config.yaml
num_hidden_layers: 11
hidden_size: 384
vocab_size: 2048
norm_place: "pre"
positions: "learned+rope"
tie_word_embeddings: true
init: "uniform"
init_std_o: 0.00455
learning_rate: 0.0099
warmup_steps: 200
schedule: "wsd"
decay_fraction: 0.843
MLP neurons of a small language model. Each row is named by its layer, matrix (up: input weights) and neuron, and shows model dimensions 144-239. Each number is 500 + 40 x the weight over its row's rms, rounded and kept within 0 to 999. Numbers have three digits each.
After each neuron's rows, "fires on" lists the tokens most often at its 100 highest values on Wikipedia text that the model never trained on.

L7.up552:506496530439530510443509545506487505460520506418495432523514518503473486514512552497531511604542543580501507425477491496461451609569521485535499603452475440502560502502572487496451517566437476420470475483506551464565505478498432507525519490486479486517507450510545430515489445539491545518
fires on: "\n", " |", "s", "ul", " on"

L5.up353:509467497461465513504502457571488494561474459492464492473537531469487487466475506503482537455525529557505460480459520552484548546536486496505467501496468497602475496540447436472525505523489522610460537457531422507518481503515512558564531443470562533525529503516494467534538494455515524478
fires on: "n", "or", "e", "o", "le", " large"

L3.up37:472446510522482451517505479489545499529461520501504529453475554456520503471462506392486512463509504480454573561495560463488461495536513518550554471470504559504551465515473569496555456507457565515507518471538477492518447534607534542495537485498443421549544593490386454436491434526500493542
fires on: "d", "lu", "ft", "vi", "mate", "ep"

L3.up393:521433469517487482531464481465514515510526558487506480519469445434521487499551437459479457507524469560499456519527514530533474415482430472520588492484515586547483391456530592538579537418472486476516557496524494498505459525483477599463553518496482561489525547528492468522481430579495469495
fires on: "d", "t", "lu", "y", "al", "z"

L4.up501:424574498526540489471567475536548536521447503468474489471496459462542445536481417527510521475517532582533562476496570525512429565473497517534505496516526504474537460526500448473467405549519473567494452535477511491500523558541550536439461528544460526487540486414451462503537441494475543490
fires on: "d", "on", "in", "id", "y", "le"

L3.up664:511477514483512465495542494523513547450474549500450512499557450509469421521492492526554459530503568482540507491493511517506555484496475537531571519470509552414440487520538514536551530456545489444501547456525540544515484480560464525485481479529520477434485545492459533445479539444446499463
fires on: "d", "port", "-", "ment", "\""

L3.up621:509591535502550444580528464536442413524439529509443554516415503447536514493514536484491465476450477507520495505509550540572482526523490483514476567452510516465516475594444458490519490494460497494415464462479531465540477468486469535455527477525538484520528562570397395453457461457464533525
fires on: ":", "is", "it", "s"

L5.up758:554536490544513523486569490445551496555469466507474461511506527586504477492506492481553515505479560505466487568523469490480526467516538517489464543537529534405467407507512469515576458413528486484494502452541509541521516478421476525507474491515501463448490480549496433553529474382435467488
fires on: "al", "or", "d", "ty", " role", "ment"

L7.up466:535612540516496537505558570466526514531526516541542495491398528429440509505448526424529450478505557557550514525481515564510581508558477520469520497531482517528480528508464462478534534511564478497445501434408401502526474546493408443470493484580469527515468527494523486547479553510527477603
fires on: ",", ")", "."

L3.up264:474489456458540494429538500522531441505500511466527502494546501457485522446475475538401450436519486514551523457540553546590487505527495526517565480509529564505463459512473488401507520476599559523481459497476499474430501532504510513404540470557534510485468429470533476528552498566483521505
fires on: "st", "d", "her", "on", "ul"

L7.up638:503503489502486480435498496455505491553540471497511451565511500494508505473499449493483569456431545492548420525463491475538455471490503498476564558503538508523532453583542496528542495592474452490538474511578469510471486460515569532537509481536487493571488562453503518532504437517434499583
fires on: " N", "n", "N", "e", " Ni", " Li"

L4.up1004:501537482535470471477466540514541471419513498554502508491543576412476586561434528537383469449469528543495520496457470513432471535524475517540474574548459545564537422492515475506496409480459431500488563508419496487485438409516480536483465452535427553459531489506505482543500506505532433424
fires on: " ", "s", "ley"

L3.up65:539451449564509497442547555506481527575528414463508530564522427485486492474471519480483418526492543486500494532486557487531452518434548408449519547517577485526464535452530489441478509507459521473486544483454549506465517538522521551517447591483556492571498502424529502416536509488473530493
fires on: "ed", "t", "om", "present", " found", "al"

L3.up217:471577520549558591466612525517548427539453530467474516486482467456472565537480487465439504530473530507411456486511523516415543439521442487519425443530544441450483555486474520509402414530544544475499552458491512489469552415511543548473567465498574510503513529501467454507542482453475515487
fires on: "al", "ch", "y", "round", "ed", "pt"

L7.up1192:460525596434506512482557570555584486549439496494519537498417538510416506522475486492531485527496491499486507524600497530500493562537444488522437507471494504504444546447445474444493438467551563542434457520482471574498502483488496474535492466523421579513579478515547456521492478433524504519
fires on: ",", " including"

L7.up1407:501441476492494512463536546482517458481479503532551546405582541547460508541526495570525490484455529500519547468444523543531435527521511576458439485518486473484559449458429473560546535471532483433537477498450553524477478554496437493539543426482490576511426559503488510462503467546425520536
fires on: " lo", " Lo", "co", " Co", "en"

L4.up1220:515523505479518523511439476493469518471493464522481491438466494441469536499538509573553446484453477479485475491545497494504465494547574517445522536537492453600455514521535487394525501507434512548502544516494513501509586483562538462491511493590526487538488479489471501525492489414538493508
fires on: " of", " to", " and", ",", "east"

L4.up1069:475535521463459487494524515521464514464566548501560427584460511439463491515461464541537546463520495525461538548461512424535469501491558457499540484442477551416553479463493469486498512450375573526504481480485503449551512519432487478468453511572458512518476515483463528425532566434444483573
fires on: " under", "us", " at", " President", "f"

L4.up1259:505407467555446486513481469549498577490497475527523435452496510536529472544518475509489490556448460520472521543564483448459472500553490576516529466476574490422473499432540505530474527488410500468531532514604529530467498448417539509525408518544525484534477519519482506493583526425469512490
fires on: "re", "L", "al", "gre", " |", "iv"

L7.up648:515518523470483472510506501505571508492515508535562538517512559491542507492485481520583442457525477395525471511445446485469484520486555540397495460490494478482544433461481469533440572510501557554516486530467496519511496479497549489522448507463391513495534431485456515555525596475470494542
fires on: " of", " by", " ", " against", " to", "–"

L3.up734:502433461450485513498514446557546582517455474503523528428485478466417429547475536517511489528520520512573515467527497463485577461498513486483500525618509540500424562484509523440511515515466500457513475536475479562448494528578492521470507474504457487495484450510498466445466483484456522507
fires on: "d", "port", "y", "la", "id"

L3.up1035:504495485516451524503581515512481500545518433448493534506468470510436539498457514525524541559496519508428526513440420483572499518535541443419505522454522521522458459553568564438458427569515519588502554537472442498384590486554476469591480487470494494610527480512555446419527470537497440487
fires on: " of", "ha", "al", ":", "t", "ra"

L7.up292:533500493522421571507521490562494556465499471540449442530497400533555574454436514542506493454548526505540468501504456486578531535506528455492476484517530499477509545545495511469512465382557463454526505446467514482517527482461524513453461567499472502526469464528519481593449550478560479441
fires on: "t", "ar", " ", " per"

L5.up735:583501486480503521422536504504432478492518442474467532574555580518527478504550507422449544468506517476552451477474500571510495443485509499474505513487551492472459517477549521474522540465453466538488470577546466475607511461493599472515441508437500518548462513468516529568496475470498470544
fires on: "re", "ly", "se", "n", "e", "o"

L7.up818:489461532500554406466519490467489508505519467478509468494462533501599478406513485528470490500518442516541492513477457467476450548511551485449531503516438530456476534505535473559477511496510534536499523531426452489494489501516444458522449452541582524477501482497507446494582527516463506486
fires on: "\n", " Y"

L3.up39:499492445479420480508500503465454500496570492458513499510529481506443577430548540452498525512508479478589487458551492509481473495540453501458500435515456471528536448567536477504615525453404489533547470542472452443524452427500501542375540472496491526477512475549491499523460506494507527565
fires on: "ri", "tt", "---|---|---|---|", "s", "at"

L5.up1048:540503470461507539469484539530530510487518537570546526521480493610519556484505547525491462484540524493536477510557428515508536476476482445543569496503481518555495502523508475457609505438547555518472570459525525507486529475520455614491469535497380529492542510543521490516398519489579561513
fires on: "t", "al", "x", " that", "d", "ar"

L5.up1225:475476458496517494497572475481561484520467496470523533506470500500483545507466456487505470481514543485486516518531466510459527541516473448514482520466501509496475538443523498478463507447511488564568484559421536486505476526480494469505526487510476443493523472515457440551563475465524492479
fires on: "–", ")", " (", " –", "er", ","

L7.up1345:521502505485544500498470455441586508519478488462487481488458528508507552500541545538493407567549491441490450470430479532461431434556524504453552413509435556558478588495498527372527507475482535470526575497528486455513528452479487456461520479551466518525500478550455504479510533486524484581
fires on: " of", " by", " and"

L3.up397:458456517432412528454490480560486496497499463485541464516489448439436414533517479592448519433494591513519536505485527527460462514543512482515549469526473524521500476477521462538476482511422461548521564484520464470466535528503547514480496517511478540522558514487518505562488530486501655563
fires on: "ent", "ra", "n", "va", "e", "ver"

L3.up222:436477470482545476571398471514485506463505500481444511481470562514559509515470528436448482553463439402518463486513530500483450535538527472538488436487419527531486399465530438493566543479523535544491471481496473510497520555515552488454433489538446503480486542470470514488567521541495498550
fires on: "s", " some", " a", " of", "ome"

L5.up869:459539455465507566477487484495515515372459506446527514498468498545519491533453543519552568513489561487522557525478464491504436472549449532531482508442496543578447446491495542508527459490446560551499549475474514477492506529462527469457491526489466556504493476552506558466520529452493510540
fires on: "min", "b", "at", " of", " on"

L3.up200:450556552475553503537482548444513470444462530489522566471502452472496511516515491510505508490434517492570512478514460568521507543416449461481484478444515505495528478507520481449464546530429552453604507488535539535488524496555575431464452487540511490460479574478502512483501463496498525505
fires on: "'", "an", " =", "\n"

L7.up1186:586452466500486534477444525502498552493557473471515512478553546466472400519528445469547518512459532509541493534482553524488442520539444539494514425525592505468536464501500498519525527507516429485558460525537478495507509485525539440523583446516531498480467481516473491451501453495485503475
fires on: " Lo", " lo", " South", "ro"

L5.up1114:485449481520502529474488455516482451539500516545489503514523567472486523503515509508494455535524498444497506491451497490477500438527444382525406545492508486475492505403441478497528433509507513525516508534427495466502520517455494544463567500470530579461552503521542518571484582495503559502
fires on: "E", "P", "A", "T", "B"

L3.up468:544479487527554475519445450521469593514493507543516462481524475462508423454543505477529562513502490538502418534533572471531508506530446422448519510459477409498584555536498451472510437462467481499516508537532554449484562508555557509479556463492554561555500497465495513487560532483454498497
fires on: "t", "out", "ative", "gue", " of", "gi"

L7.up1382:553564577488529487481539543536569572563482498475487564525488477568451571546499496520494494450496503488476499534520467548494535460561460487504492586472474542462471491488430428446528476461537525494440491508503521517444553516484547387524398538519515504446548492563570532512536512552546455476
fires on: ",", ")"

L4.up528:557512508497461492412534532456477458483448465514517509546555544447470580535548484570519442475524563513556489412389489606507520580469501442468450602419517378497500452544498518531518471460499489485504508503511456460531549588518470522564563516511460517539501478554512455465503542531558484421
fires on: "s", " not", "ro", "her", "est"

L4.up1210:495472496491534552513442485506552499557430510508510529503500544443492497555512540495545445478458561507437500488529414548505493552496528512561465444502515483564498509517477473450460440512533516488424461529494439508494497454532490567616505464492531488490552501423543403483548516485487442507
fires on: ",", "a", "an", "ó", "z"

L7.up688:427482505481512475505477535460438516522511485507427515556534460491440573484508498474459568440495470494515571473494569471463507476498471474558479495510491535507484464547499489490606454484526409504535526488423458489477448473514501546489507482489477572512501520493502444509483524500493496504
fires on: "s", "ing", "ner"

L7.up890:556478560531559473391486486476478515555502439461580464564536506493521494481506481506570481475506492537445481460420514484434510581471442529444515496438522443504466484536527415524514532488459480513472530504506516496472520559547473451492509456544470471453540477540546440578531488460498531503
fires on: "\n", "ro", " place"

L7.up314:512502550551504521514476568584563511524566447437502502480497527521419520600567490569585525601487482485475464477489527458520569509511538490530504503479464466563522523409514466537513492529549528517408476556490513572500544485486601463495586488544476495527448462508524477402488502466477515516
fires on: "ed", "and", " Ch", "d", "ent", " sold"

L3.up8:462460433495433488431535527471552436496460489543468550549488498529517551416455551521496520494593466478508439526498484504514571517508474522400493457491503484553493477474538508460500547462555513583526474577552496501461513515495466545473441537487543558484488518542520464448472503488539512450
fires on: "mp", "/", "al", "st", "-", "t"

L5.up239:455408519523463527462514476485572487479490530568587517495452478542532472524511496437487465516426491487494525517530485499441443484463480537483560464364477535509484510471553524469499559461490487486470487395478453503443470492516569569511449541438526455529463469439442455538510513521477565468
fires on: "re", "al", "ul", "d", "cu", "mm"

L7.up2:519596486445522461507536426537530566479573489543446484448447525589407536484467606481451507470559471426443472447555427504460468525522490461497468494448487517531523491488590447450427524467538492548449532467470484554486483463506461442508467539449491592512558476472533422500562471470505558479
fires on: " and", " the", " from", " of", ","

L4.up1351:443499487545510528522517465478496432565498466494518512532524566468490504519536491488430448497553494461496547503555536523535485415463420429493483487572489508421479566472552470574478517523546460502581483508460489467526508475513382516509530488483565540552454440528508525519484470512531496467
fires on: "U", "E", "A", "ze", "ka", "en"